config.toml
n_layer = 12
d_model = 256
n_head = 2
n_kv_head = 2
head_dim = 128
d_mlp = 704
vocab_size = 1024
activation = "swiglu"
norm = "rmsnorm"
norm_place = "pre"
norm_eps = 1e-05
positions = "rope"
rope_base = 10000.0
rope_fraction = 0.5
qk_norm = false
attn_scale = 0.0884
bias = "none"
tie_embeddings = false
parallel_block = false
init = "normal"
init_std_qkv = 0.0479
init_std_o = 0.0
init_std_up = 0.0479
init_std_down = 0.0
optimizer = "muon_variant"
lr = 0.0225
lr_mult_down = 1.5
beta1 = 0.9
lr_head = 0.00789
grad_clip = 1.0
warmup_steps = 200
schedule = "wsd"
decay_fraction = 1.0
decay_shape = "linear"
final_lr_fraction = 0.0
batch_tokens = 131072
seq_len = 256
doc_mask = true
train_tokens = 488700000
steps = 3729
dataset = "wikipedia_en"
MLP neurons of a small language model. Each row is named by its layer, matrix (gate and up: input weights; down: output weights) and neuron, and shows model dimensions 192-255. Each number is 200 + 20 x the weight over its row's rms, rounded and kept within 0 to 999. A neuron's up and down rows have the sign that makes its largest values positive.
After each neuron's rows, "fires after" lists the tokens most often just before its 100 highest values on Wikipedia text that the model never trained on.

L6.gate632,199,178,170,230,217,218,206,172,186,199,254,243,192,185,193,218,189,220,209,178,187,175,185,190,199,224,219,175,203,195,237,220,205,234,189,189,161,187,216,192,227,192,181,200,184,189,152,189,185,197,183,190,224,203,232,189,207,173,179,211,213,215,227,189
L6.up632,203,141,200,171,195,195,228,210,189,158,230,187,206,211,185,213,246,206,216,203,247,213,226,176,155,187,203,210,189,186,180,185,174,197,233,186,207,217,192,188,213,207,182,230,217,204,209,208,203,150,210,193,219,177,204,217,198,207,201,188,198,222,168,206
L6.down632,162,185,204,223,214,205,215,175,211,190,184,219,202,182,235,208,164,205,208,178,193,246,197,213,197,227,217,198,192,210,214,206,195,207,162,193,191,194,240,204,184,172,190,202,223,191,174,198,201,208,195,193,170,242,173,204,201,195,209,211,171,171,205,195
fires after: "in", "ic", "z", "i", "man", "al"

L3.gate654,186,190,211,210,205,239,167,185,216,182,193,190,198,226,206,210,236,212,198,201,213,192,194,231,171,193,238,171,200,209,178,201,212,209,208,220,211,182,202,194,208,196,212,185,252,196,224,198,193,171,210,215,186,217,174,183,209,210,184,184,211,215,194,191
L3.up654,197,227,183,190,184,179,145,196,237,208,177,200,162,215,169,214,192,190,199,194,206,225,193,205,207,228,191,190,187,194,199,191,194,218,143,202,201,249,182,240,180,201,186,190,201,203,201,186,176,205,172,233,176,222,193,205,187,204,200,194,233,219,233,207
L3.down654,187,198,194,158,185,222,192,230,213,190,186,196,162,218,186,176,219,199,209,203,186,223,192,193,219,207,213,196,167,196,213,209,218,176,227,196,186,178,222,209,244,188,237,216,189,183,156,228,195,212,255,224,173,215,216,171,158,224,226,210,194,220,205,184
fires after: "w", "o", "r", "po"

L7.gate37,186,191,182,211,220,212,200,145,186,197,199,184,198,183,181,197,222,213,170,195,229,201,187,202,187,144,197,186,208,189,203,181,206,197,219,214,167,188,178,180,223,167,209,218,231,201,210,196,186,219,216,201,225,208,211,205,249,196,213,210,188,220,184,193
L7.up37,170,198,194,219,181,165,196,189,215,149,189,193,204,164,212,222,213,200,222,187,234,192,195,178,151,160,178,202,198,221,196,193,251,186,184,241,190,207,196,178,196,217,216,213,227,223,209,173,183,209,241,169,181,181,191,205,184,192,166,206,212,190,171,194
L7.down37,213,208,200,195,237,196,182,182,193,191,240,203,181,194,233,159,224,182,189,188,190,191,228,199,183,258,169,216,169,198,219,205,180,214,174,170,198,192,230,205,169,221,206,180,164,165,171,226,193,194,224,197,195,205,201,205,217,214,220,193,205,173,229,183
fires after: "rec", "ec", "bec", "al", "E", "i"

L4.gate174,196,192,176,219,220,212,225,156,216,182,220,221,206,220,192,167,181,174,178,181,188,203,189,195,184,221,174,224,190,225,159,146,228,230,176,238,230,244,138,183,173,170,192,230,205,189,211,216,218,206,180,229,192,160,175,200,181,192,151,190,182,202,174,205
L4.up174,230,212,238,198,208,191,183,219,238,181,204,200,202,211,189,184,194,191,184,184,234,206,150,186,215,185,205,204,189,212,174,227,161,199,233,220,186,210,180,185,233,222,187,186,194,229,177,207,205,187,180,217,192,216,182,207,165,177,214,182,217,200,213,261
L4.down174,218,195,194,191,198,214,177,195,203,226,183,179,228,191,211,182,183,188,178,197,191,199,173,197,188,202,183,205,219,221,222,204,195,197,203,179,226,181,178,209,179,189,177,199,202,214,176,222,225,216,202,249,196,217,200,202,159,170,188,178,201,196,163,206
fires after: "T", ".", ",", "G", "A", "U"

L3.gate507,193,186,182,220,202,196,175,190,205,213,211,226,229,161,205,221,232,199,219,193,188,193,216,221,209,203,184,178,213,209,161,187,239,166,219,227,201,189,224,205,229,193,231,214,200,184,192,194,225,201,228,193,159,201,179,203,178,196,238,212,187,165,191,180
L3.up507,200,188,169,199,199,169,202,188,212,202,216,179,214,189,211,195,203,198,220,195,214,223,236,207,212,227,197,198,210,214,170,220,206,218,233,192,196,210,215,195,203,212,238,206,229,179,223,179,197,216,216,214,183,203,208,209,155,207,165,245,219,185,185,182
L3.down507,192,191,212,252,224,167,193,189,211,228,195,164,217,205,236,219,190,193,216,183,214,220,213,217,178,234,210,216,216,179,163,218,226,198,192,174,229,215,188,214,178,170,198,198,185,191,191,156,224,260,213,178,158,171,204,210,220,168,210,197,219,188,203,228
fires after: "P", "Can", "re", "an", "M", "p"

L4.gate697,222,182,201,212,231,172,186,190,209,202,174,199,220,154,179,202,204,169,195,214,236,194,156,186,171,187,194,173,223,207,174,205,219,229,190,189,219,205,218,211,193,194,217,213,197,173,177,220,205,194,198,193,209,196,171,251,193,211,221,198,207,198,182,225
L4.up697,179,189,235,208,180,162,201,201,251,201,204,172,217,228,204,208,201,201,190,199,225,197,222,200,207,208,179,190,226,206,220,198,222,229,190,191,235,209,211,250,230,213,180,149,195,215,214,180,184,175,212,199,221,217,211,192,166,175,193,195,225,192,180,169
L4.down697,207,197,187,241,207,214,164,176,205,217,164,213,225,196,179,214,170,218,186,186,224,201,185,207,187,189,188,190,182,202,205,219,192,218,186,200,197,199,170,208,197,212,190,195,193,191,184,185,210,214,190,191,237,167,177,229,184,173,231,188,125,202,225,243
fires after: "ab", "li", "i", "Is", "J"

L4.gate5,195,226,227,175,211,224,170,220,197,232,191,231,197,193,160,215,194,211,234,221,177,206,188,195,210,190,234,212,209,185,259,187,171,196,237,177,205,188,208,201,245,216,210,199,178,200,207,200,212,231,188,175,210,198,193,229,195,165,211,186,182,219,230,193
L4.up5,188,244,185,197,169,222,151,162,198,234,216,200,179,241,230,174,187,202,206,233,159,170,176,214,187,204,194,188,215,232,225,183,206,222,202,203,206,226,233,169,195,201,181,234,219,189,219,207,175,197,214,190,206,228,196,185,202,192,204,203,205,182,169,192
L4.down5,193,207,215,210,178,213,190,155,198,205,192,159,223,199,205,199,212,197,183,166,193,211,248,218,209,211,199,232,188,229,204,180,197,243,193,193,177,190,182,210,194,183,209,191,209,218,177,206,195,178,207,230,241,209,213,180,185,230,213,217,231,219,179,197
fires after: "al", "f", "ec", "c", "olog", "E"

L5.gate525,216,251,176,183,169,222,166,175,207,161,228,207,184,208,191,218,204,212,187,233,206,228,221,216,214,183,198,197,226,183,198,191,224,205,188,206,213,197,176,225,176,219,204,203,174,177,196,184,207,216,202,161,192,194,178,242,204,205,189,188,233,223,223,196
L5.up525,226,210,197,179,207,220,239,219,200,202,180,180,212,252,175,227,200,190,204,221,195,193,198,197,175,200,212,206,179,185,180,189,185,235,211,212,217,182,207,199,196,193,185,205,182,217,177,202,215,218,211,204,224,206,198,200,224,221,186,202,188,173,222,198
L5.down525,205,158,166,196,206,206,189,207,188,205,181,190,239,191,201,189,233,220,177,200,223,185,191,194,180,192,184,198,194,182,275,216,208,181,237,218,183,185,227,201,186,181,220,200,224,232,195,203,212,190,189,231,193,205,206,203,187,179,219,212,228,208,218,210
fires after: "su", "f", "des", "sup", "es", "i"

L3.gate262,175,214,200,176,224,220,230,189,175,205,189,198,212,232,178,216,203,174,177,173,227,197,183,221,221,181,174,228,184,204,145,211,176,190,168,202,195,221,205,183,211,191,242,213,245,201,215,216,184,197,225,204,199,193,169,200,175,201,189,180,222,195,172,223
L3.up262,176,194,176,185,202,189,232,225,174,205,250,224,209,236,216,203,239,177,195,208,189,201,206,214,225,216,206,216,173,213,211,214,203,210,178,207,211,184,215,198,189,213,172,196,202,202,214,227,198,227,186,216,205,225,215,194,220,238,192,215,257,211,187,190
L3.down262,187,221,195,258,167,203,196,210,196,192,180,218,196,197,213,211,187,217,186,195,204,167,205,186,189,201,221,203,253,210,208,198,202,206,208,210,230,203,207,178,210,186,211,263,221,204,202,207,199,207,207,176,206,193,236,207,207,205,186,219,197,186,223,218
fires after: "u", "us", "y", "o", "aj"

L5.gate620,219,235,201,187,193,190,181,175,241,189,195,184,224,193,173,233,198,186,185,185,182,223,198,199,191,209,209,203,164,203,216,207,207,232,169,213,209,188,207,210,178,203,197,151,201,177,189,210,227,193,210,217,194,189,169,219,208,194,196,199,189,181,194,178
L5.up620,205,217,204,180,214,222,246,187,185,201,210,186,223,167,208,177,198,179,216,261,161,214,205,152,185,184,211,205,200,232,200,167,197,209,198,182,200,187,200,177,189,203,138,184,179,201,166,211,205,190,186,205,239,226,246,209,206,225,185,212,198,190,190,173
L5.down620,183,232,200,236,213,223,177,237,197,206,201,194,217,201,180,196,212,175,207,222,198,210,162,184,214,216,187,188,198,178,197,197,187,190,196,229,178,202,182,183,200,181,212,213,196,233,189,189,206,213,170,196,205,203,194,204,170,248,208,163,205,202,187,247
fires after: "n", "En", "des", "es", "en", "x"

L3.gate134,187,214,174,220,184,217,219,164,167,173,200,197,188,228,208,170,186,217,172,218,214,184,204,161,191,225,163,181,188,200,207,177,159,202,209,238,177,207,209,181,248,219,175,232,186,197,190,172,202,205,231,266,173,206,228,230,180,226,184,187,204,208,174,152
L3.up134,189,203,151,182,197,240,184,213,229,167,223,187,201,218,221,216,184,227,251,187,214,187,227,229,166,225,190,191,178,184,230,214,218,167,214,216,191,194,236,168,219,211,197,185,191,166,205,222,190,190,193,217,136,203,186,193,167,217,214,203,207,206,201,238
L3.down134,204,162,194,208,198,189,240,194,204,203,194,217,202,195,212,200,192,208,210,205,192,167,197,184,191,180,195,192,218,182,207,219,213,194,166,214,196,186,223,204,196,204,217,178,175,153,192,206,218,196,232,237,205,219,205,185,162,171,203,234,185,220,243,179
fires after: "r", "H", "Sp", "Fr", "the ", "m"

L6.gate227,196,201,217,238,211,223,198,188,206,182,212,212,251,215,233,203,220,231,192,174,193,161,226,196,207,201,216,200,175,203,195,205,201,214,182,220,146,213,233,189,196,203,199,223,197,173,217,204,206,200,196,219,184,233,179,171,216,240,209,199,204,190,166,213
L6.up227,198,205,170,232,184,206,169,201,235,156,198,207,224,213,207,234,181,232,236,228,202,229,210,256,227,167,197,178,201,190,179,212,213,218,175,170,199,182,205,168,213,189,201,195,199,169,195,191,170,187,186,215,186,188,211,235,184,196,191,241,158,189,184,220
L6.down227,206,190,212,249,205,173,201,229,215,204,199,191,186,181,212,231,181,198,191,216,172,204,181,187,194,188,175,200,222,243,188,188,204,212,189,209,202,229,211,173,179,187,213,217,218,201,175,222,217,216,165,236,210,191,200,203,198,202,175,203,205,175,201,225
fires after: "p", "P", "o", "m ", "Sp"

L6.gate689,196,216,202,186,223,206,201,185,208,189,200,205,195,206,157,187,214,225,199,184,204,193,176,172,179,156,189,189,206,159,201,153,208,204,208,209,203,219,217,178,197,154,228,225,187,206,213,223,216,236,171,218,178,218,221,216,237,216,209,207,234,225,215,178
L6.up689,172,203,210,181,211,207,184,180,135,175,202,200,203,190,184,165,194,205,204,190,194,181,241,203,198,193,201,205,174,213,177,196,250,177,210,219,170,234,193,221,238,202,243,209,178,189,170,193,240,202,211,196,226,227,166,240,185,185,196,180,202,207,201,213
L6.down689,178,214,222,190,200,193,151,180,160,168,230,186,220,194,210,201,199,190,148,191,163,233,190,178,205,182,205,241,146,218,206,210,179,197,203,212,202,188,213,201,227,209,181,192,186,208,172,227,199,213,222,216,241,201,237,203,199,211,190,198,221,228,232,190
fires after: "ac", "ex", "E", "Ac", "ec"

L6.gate635,219,224,209,196,205,195,195,186,215,214,183,184,216,198,187,181,252,172,183,204,170,196,229,172,204,182,190,153,213,219,213,223,184,221,211,184,191,196,234,192,205,189,186,198,195,193,254,185,220,204,202,204,199,202,166,164,185,192,239,215,179,176,167,188
L6.up635,234,203,206,188,222,218,180,184,206,218,202,175,203,192,163,176,196,186,184,199,228,191,220,206,205,168,204,159,225,219,197,205,222,219,188,210,199,232,211,213,220,221,246,195,177,204,223,189,226,188,196,168,179,236,166,200,206,222,200,234,222,188,188,219
L6.down635,223,226,214,197,196,187,199,194,225,197,180,195,163,209,213,196,210,181,177,213,196,184,228,152,212,207,188,150,192,196,200,197,225,231,213,187,164,195,189,208,195,198,223,220,197,199,235,173,186,229,203,196,190,166,182,197,166,189,234,191,161,208,185,220
fires after: "to ", "ev"

L3.gate526,198,217,170,167,197,179,192,213,195,167,178,200,173,212,211,155,190,215,184,219,237,243,187,200,202,187,205,219,223,201,191,208,211,187,207,187,202,184,211,191,213,190,150,203,212,227,218,228,223,220,189,215,199,200,196,231,233,219,227,210,172,205,245,233
L3.up526,178,204,159,207,203,188,184,200,204,174,186,225,207,201,216,184,227,183,172,247,218,212,195,216,192,157,178,224,255,209,197,170,234,205,231,203,217,188,187,196,176,191,212,180,233,193,209,199,203,198,203,176,201,192,169,205,207,176,201,197,187,196,202,197
L3.down526,210,198,214,222,184,210,233,196,218,199,201,195,178,169,217,197,181,174,220,205,207,178,211,205,215,218,190,224,175,200,182,194,178,174,212,208,179,173,215,199,201,185,194,163,213,187,199,210,226,191,188,180,185,193,209,183,200,182,201,192,210,193,223,226
fires after: "tr", "con", "an", "inter", "Con", "f"

L5.gate541,192,191,201,199,192,206,197,161,223,202,208,220,214,188,186,202,190,166,227,226,215,208,214,168,185,220,224,207,202,206,190,187,178,221,238,204,174,182,185,236,230,182,202,202,196,194,178,113,190,195,196,168,195,195,172,178,207,196,172,199,160,187,166,193
L5.up541,185,221,179,194,211,201,182,171,198,216,202,192,225,218,181,211,202,190,234,206,234,221,211,229,193,183,205,198,187,180,164,227,205,209,204,231,199,188,177,169,203,232,214,203,218,163,217,183,186,183,267,228,195,203,187,183,197,175,200,197,206,189,217,196
L5.down541,185,174,192,199,152,194,203,171,162,227,210,175,223,199,221,186,204,203,195,218,192,203,203,167,190,205,194,220,234,182,174,193,179,168,180,169,191,206,206,203,184,216,203,186,195,181,225,185,186,172,191,213,204,198,229,170,212,197,185,211,226,205,185,203
fires after: "p", "P", "W", "F"

L3.gate543,175,185,174,189,235,169,211,210,182,177,227,221,193,185,176,201,180,186,183,221,236,185,229,199,166,227,178,222,193,209,208,196,217,205,176,213,191,207,187,196,215,194,172,196,194,202,193,153,203,168,185,214,199,206,212,226,208,218,209,190,199,189,208,227
L3.up543,223,179,175,234,223,143,180,214,194,171,184,227,201,205,207,213,150,173,154,200,204,207,161,164,208,201,223,211,206,209,201,259,230,194,148,191,210,194,185,208,218,168,201,212,152,194,163,213,221,198,184,213,196,198,192,208,152,169,185,192,208,210,211,204
L3.down543,159,211,235,207,175,225,213,188,196,182,233,221,193,188,195,228,211,199,132,214,200,199,203,175,241,166,206,183,206,206,209,225,218,207,226,159,196,204,208,179,201,168,219,192,143,222,205,227,228,206,206,211,186,199,179,164,208,166,192,206,192,194,210,212
fires after: "U", "A", "K", "J", "ec"

L5.gate431,187,170,199,189,236,220,199,206,183,212,206,237,194,231,237,196,202,222,169,192,205,194,207,184,193,219,180,197,215,189,192,210,187,211,186,199,185,200,218,158,195,219,189,188,196,181,202,173,218,168,217,202,201,231,197,224,168,163,165,201,275,187,219,206
L5.up431,196,147,212,205,202,177,184,191,189,191,232,206,215,226,187,211,200,180,180,189,232,202,196,173,235,229,199,219,205,186,177,203,180,175,207,190,194,203,220,148,206,237,244,209,231,236,198,219,221,183,212,206,205,208,187,201,186,181,182,214,216,185,203,214
L5.down431,196,197,187,190,185,193,177,176,207,199,181,193,223,212,208,203,186,218,205,190,195,240,207,216,199,192,191,144,154,175,185,199,218,228,184,187,207,197,216,167,192,214,191,205,198,220,206,225,225,202,223,201,221,231,204,202,172,206,178,197,226,215,199,208
fires after: "Au", "I", "E", "U", "eg", "F"

L3.gate286,245,185,204,199,201,191,186,156,212,158,169,204,230,214,212,186,186,221,169,213,207,232,186,184,199,187,226,200,223,190,183,195,221,205,213,192,188,201,147,222,204,194,177,222,191,150,225,197,186,214,167,174,202,254,195,174,198,213,198,176,164,205,201,223
L3.up286,189,218,172,183,212,194,215,156,181,179,211,202,237,173,191,222,216,196,191,159,230,230,152,201,183,199,185,200,208,200,159,226,198,151,222,191,159,232,186,198,211,205,172,233,194,177,199,186,186,214,185,206,210,206,194,182,211,182,196,251,166,181,162,169
L3.down286,181,197,212,195,201,222,194,237,199,204,171,201,199,227,227,191,203,220,203,205,205,206,211,214,185,141,199,205,166,186,230,165,195,212,204,215,246,219,188,200,208,195,219,196,174,171,231,188,224,172,200,216,197,195,211,231,210,176,212,174,212,198,196,144
fires after: "th", "Th", ", ", "ed ", "that ", "and "

L5.gate244,171,192,179,224,209,194,210,190,227,212,207,211,217,198,201,190,192,181,194,190,229,195,198,170,230,187,211,223,208,197,211,219,227,193,217,208,204,201,242,206,211,203,192,184,203,162,237,219,201,192,165,195,218,201,215,171,199,179,245,195,218,254,194,197
L5.up244,196,226,183,215,192,192,176,186,204,219,166,245,186,195,225,187,144,203,187,194,206,193,155,213,213,193,184,224,206,193,196,180,239,207,202,220,192,170,231,208,198,217,203,188,171,199,195,210,174,185,172,201,173,194,173,217,198,212,182,185,206,184,202,223
L5.down244,255,202,179,227,195,185,221,182,200,211,197,212,158,213,179,189,193,214,194,210,177,218,194,193,216,233,187,228,218,203,208,164,220,201,219,198,152,212,185,196,162,216,201,197,237,233,197,194,190,199,227,190,229,191,177,198,204,215,218,207,205,208,199,239
fires after: "D", "d", "Mar", "ar", "I", "is"

L4.gate451,202,202,186,203,201,205,164,200,226,207,235,240,185,192,180,236,175,205,189,215,201,197,169,211,166,201,234,211,219,209,175,182,238,218,206,216,193,211,167,186,206,197,222,184,218,189,208,216,197,157,235,178,178,192,194,218,205,221,201,206,224,221,195,163
L4.up451,207,221,176,217,187,202,206,219,208,220,206,208,213,205,181,201,164,216,191,196,213,210,193,219,194,213,212,210,208,187,196,186,194,196,223,226,210,202,189,197,196,189,201,194,222,188,219,219,190,212,208,179,209,198,193,207,231,214,218,223,206,208,195,203
L4.down451,219,175,197,178,213,154,188,183,202,177,192,186,200,185,163,201,211,182,203,209,178,226,211,185,232,190,219,226,197,193,225,194,203,176,160,187,179,196,223,243,183,228,195,181,189,211,182,223,193,204,202,208,214,193,224,184,164,172,179,202,205,190,182,226
fires after: "o", "k", "h", "ed ", "r", "f"

L4.gate154,192,213,168,190,195,216,190,186,213,199,212,198,225,196,194,204,210,179,197,180,235,218,209,212,228,202,228,169,206,220,188,207,204,192,233,198,162,199,194,203,171,197,203,166,219,201,220,168,230,214,164,182,209,182,184,201,196,187,195,226,191,220,177,182
L4.up154,186,172,201,165,239,215,194,239,190,199,161,207,211,211,181,214,192,189,201,199,210,218,215,201,236,190,216,212,207,227,184,187,190,232,206,185,208,191,191,228,209,194,216,182,214,181,202,216,180,178,180,177,148,196,196,215,213,206,229,162,164,200,177,219
L4.down154,216,226,221,187,211,188,194,192,186,218,171,170,160,190,188,204,199,197,165,186,206,191,219,234,181,262,204,222,214,198,198,197,231,181,205,182,199,182,189,208,247,194,197,230,181,196,190,183,209,184,197,223,197,221,170,205,181,216,193,156,221,165,221,202
fires after: "Z", "h", "K", "H", "er", "oh"

L4.gate125,182,163,209,232,197,208,206,179,204,210,171,189,211,197,183,213,197,214,219,193,233,170,241,215,210,200,189,251,173,214,208,209,211,249,203,186,178,261,195,221,219,179,172,237,202,213,185,185,193,212,206,206,195,190,209,201,180,206,201,154,213,212,195,226
L4.up125,205,169,189,196,202,172,203,197,195,193,201,194,178,212,209,231,179,161,206,208,157,191,217,209,198,231,198,181,243,195,209,222,193,203,196,176,200,209,227,216,193,164,211,175,198,239,182,186,195,201,212,165,187,166,229,222,187,197,231,171,195,185,208,219
L4.down125,199,196,208,211,181,205,169,218,219,226,185,229,196,213,226,214,176,171,154,188,203,186,237,161,198,227,205,218,257,203,189,176,208,198,200,166,219,218,213,233,188,197,171,165,184,203,190,181,167,194,205,168,169,219,197,218,216,179,201,179,234,182,200,203
fires after: "ap", "u", "A", "U", "(", "c"

L3.gate259,171,202,183,233,183,192,187,173,200,212,178,189,184,271,177,183,176,207,198,158,204,247,220,204,201,223,201,174,224,217,181,202,194,178,221,221,186,191,201,201,210,215,182,194,234,185,220,206,201,208,158,181,190,235,173,216,177,216,198,230,179,227,203,186
L3.up259,164,208,187,245,202,219,193,194,164,211,168,231,171,227,177,191,183,233,232,193,237,227,174,220,239,220,209,181,190,211,200,218,172,166,184,197,174,227,187,242,207,167,195,201,218,182,173,165,224,198,197,166,197,197,195,204,177,187,190,202,210,216,183,206
L3.down259,204,216,171,193,215,170,172,215,158,229,215,197,223,208,215,208,188,201,199,207,184,190,237,213,205,202,196,140,160,191,188,225,195,210,187,187,188,213,196,182,223,205,181,192,181,167,203,203,179,199,223,214,219,217,175,187,242,237,220,170,186,213,205,197
fires after: "H", "h", "Qu", "Rep"

L6.gate322,222,186,200,229,192,224,202,204,198,187,191,236,203,195,182,192,191,194,219,223,212,201,189,175,225,186,197,202,207,199,198,149,224,247,192,190,207,220,180,232,222,217,179,208,213,179,183,159,192,185,230,148,193,199,210,195,186,181,250,226,238,201,236,171
L6.up322,199,241,192,199,192,189,195,187,185,156,170,182,268,170,189,221,219,219,206,212,199,194,190,186,231,226,191,179,186,183,170,187,193,193,199,212,206,230,223,220,160,148,196,199,212,180,215,184,201,173,183,156,212,213,216,202,198,193,178,197,178,187,186,179
L6.down322,188,189,210,165,176,202,206,216,186,166,223,207,187,181,220,198,209,214,192,165,211,230,209,197,200,195,227,197,172,185,189,191,206,185,229,181,181,252,200,202,233,193,195,181,169,196,189,153,180,210,189,181,202,221,187,189,207,202,245,234,196,211,201,169
fires after: "S", ", ", "where ", "Th", "H"

L7.gate271,187,184,157,193,237,202,179,188,204,193,155,208,196,249,191,214,184,203,201,210,192,197,185,180,211,211,224,191,204,199,200,211,225,211,209,217,200,202,180,208,217,224,180,195,209,209,208,197,181,211,179,185,184,221,184,236,207,206,216,253,184,213,203,214
L7.up271,193,222,234,176,212,219,215,192,194,219,171,214,212,201,184,204,198,188,210,223,187,220,206,182,193,208,234,193,194,216,209,179,212,197,199,214,195,205,187,207,205,226,178,201,206,189,206,202,205,225,190,198,164,198,197,220,176,208,188,190,172,206,199,215
L7.down271,193,217,213,184,152,185,194,238,217,208,213,210,245,180,231,222,218,209,212,201,161,189,231,211,186,200,221,199,214,198,178,213,207,193,184,184,153,194,207,163,219,182,197,200,183,214,199,183,180,178,202,201,214,227,166,227,170,206,183,225,215,205,200,205
fires after: "t", "h", "at", "'", "H", "et"

L3.gate81,158,205,171,190,189,196,200,193,204,203,206,213,213,188,215,219,218,168,205,207,174,203,180,188,220,163,186,210,194,188,196,198,201,218,218,239,181,202,210,198,199,240,186,195,158,193,192,225,187,224,189,233,186,172,184,247,204,217,168,172,156,171,214,219
L3.up81,194,195,182,192,240,159,205,193,200,204,172,203,204,181,224,197,170,218,191,203,187,171,182,196,233,219,191,174,246,193,185,242,204,224,226,201,224,206,195,216,190,207,206,164,182,183,220,181,154,183,186,210,165,181,202,211,166,214,182,185,208,200,231,198
L3.down81,165,190,180,197,182,188,220,192,181,197,200,200,208,218,199,161,232,185,169,189,208,213,197,203,202,214,229,226,181,209,208,209,213,195,194,210,185,211,224,202,185,211,171,215,184,195,215,209,219,178,238,185,245,207,232,202,247,209,210,205,200,186,178,235
fires after: "ev", "v", "et", "an", "it", "od"

L6.gate44,195,216,189,197,202,210,210,200,208,209,225,208,175,202,194,171,173,204,240,212,166,193,222,184,160,185,193,208,222,230,200,213,181,167,166,151,193,204,185,181,170,193,209,181,216,189,171,191,241,190,200,211,186,233,192,199,152,200,230,184,245,161,218,195
L6.up44,218,195,246,211,181,215,175,223,203,201,189,168,194,209,143,196,240,209,209,238,215,169,209,191,221,238,174,209,199,198,227,179,220,171,195,206,212,205,217,191,229,237,211,167,207,182,201,206,180,216,140,181,221,247,184,161,190,217,160,183,186,198,186,209
L6.down44,217,198,199,193,207,229,183,206,225,240,221,160,210,168,212,235,215,202,208,236,197,199,169,207,207,232,208,176,229,193,211,224,203,195,228,242,190,202,180,161,167,200,195,209,221,182,207,182,207,192,233,193,233,179,201,155,186,214,209,198,213,187,176,216
fires after: "s", "w", "ex", "comp", "r"

L4.gate162,195,222,210,170,165,175,179,235,223,213,201,186,219,237,191,161,201,191,180,207,209,185,179,180,221,206,186,193,207,235,184,204,197,163,199,191,225,219,194,199,199,211,192,177,221,240,187,210,209,215,198,178,171,173,210,208,206,208,192,192,180,180,215,201
L4.up162,205,170,234,218,191,188,195,187,196,178,167,218,240,214,178,205,228,206,196,220,207,215,194,206,199,173,159,222,205,227,184,197,190,209,191,200,193,235,187,163,217,208,217,210,213,219,199,260,208,211,202,192,180,183,206,210,261,190,228,219,202,197,211,207
L4.down162,151,205,214,230,249,188,183,199,192,206,201,185,219,198,246,151,210,207,196,177,187,206,221,217,201,175,201,206,189,218,184,204,194,186,251,209,187,205,200,204,188,181,204,219,227,235,238,204,217,189,178,220,211,183,184,215,202,214,190,195,206,182,205,210
fires after: "Con", "In", "An", "con", "T", "Com"

L6.gate677,189,210,199,193,182,198,213,164,187,244,217,188,214,193,172,176,231,179,167,184,137,229,210,188,213,174,199,158,208,216,212,213,178,199,187,210,217,207,190,203,173,178,173,189,209,198,239,183,222,236,209,210,225,199,189,187,234,241,222,202,204,209,183,200
L6.up677,226,216,193,201,239,215,201,182,197,205,174,216,230,183,188,172,216,210,193,222,189,205,198,170,191,175,170,213,213,184,160,187,212,216,209,178,226,195,209,198,213,175,209,176,225,180,189,201,181,171,210,192,206,222,206,181,183,187,193,187,199,184,204,193
L6.down677,226,242,185,203,212,226,240,201,222,224,177,200,234,239,196,202,227,230,191,216,205,186,200,190,158,173,220,194,196,199,195,185,183,213,179,209,168,234,205,200,204,231,205,210,221,201,187,223,209,168,164,204,180,183,219,212,183,224,231,197,215,195,230,193
fires after: "s", "ev", "ex", "res", "wh", "a"

L4.gate14,196,211,182,230,183,169,172,212,157,205,212,229,212,198,203,199,210,181,217,170,243,215,205,195,163,190,187,191,215,212,192,213,214,178,200,177,186,185,190,199,188,219,188,224,148,198,180,227,212,220,183,162,216,216,223,200,180,236,174,201,187,180,224,181
L4.up14,194,186,187,209,215,207,170,223,231,177,191,192,209,165,255,194,182,191,159,195,195,211,192,183,207,208,182,199,200,216,195,192,219,217,190,213,242,200,185,155,178,197,200,187,183,193,171,183,191,151,221,202,173,193,206,214,191,196,214,215,203,181,204,195
L4.down14,221,206,229,210,178,190,176,194,174,202,167,219,224,190,202,236,193,242,205,202,177,228,194,206,235,180,198,201,201,181,198,190,190,240,193,196,205,178,181,165,216,209,185,189,207,151,192,145,201,202,186,208,212,199,200,195,194,211,212,183,170,185,171,190
fires after: "li", "i", "au", "ab", "ri", "th"

L6.gate679,255,202,154,159,191,223,175,178,217,216,190,235,216,184,221,227,173,199,190,213,204,199,193,186,204,179,202,203,187,256,192,201,195,201,235,229,193,188,226,208,205,204,163,198,154,213,183,223,184,181,201,211,163,219,195,236,210,192,209,195,185,194,219,192
L6.up679,191,151,191,188,163,157,178,176,198,232,176,219,217,177,204,190,198,211,212,206,211,185,215,181,190,199,213,200,181,226,188,246,195,226,172,188,175,173,173,229,193,184,227,207,202,200,183,236,158,198,188,195,216,209,194,192,208,193,212,165,197,204,179,230
L6.down679,178,207,210,210,213,212,205,181,197,229,226,177,223,214,238,207,205,199,184,161,244,244,205,167,190,179,165,205,185,194,172,231,175,203,201,184,175,179,195,164,182,213,196,192,231,237,203,184,218,227,188,208,233,196,197,208,202,194,216,193,185,199,169,230
fires after: "mat", "t", "oun", "et", "att", "it"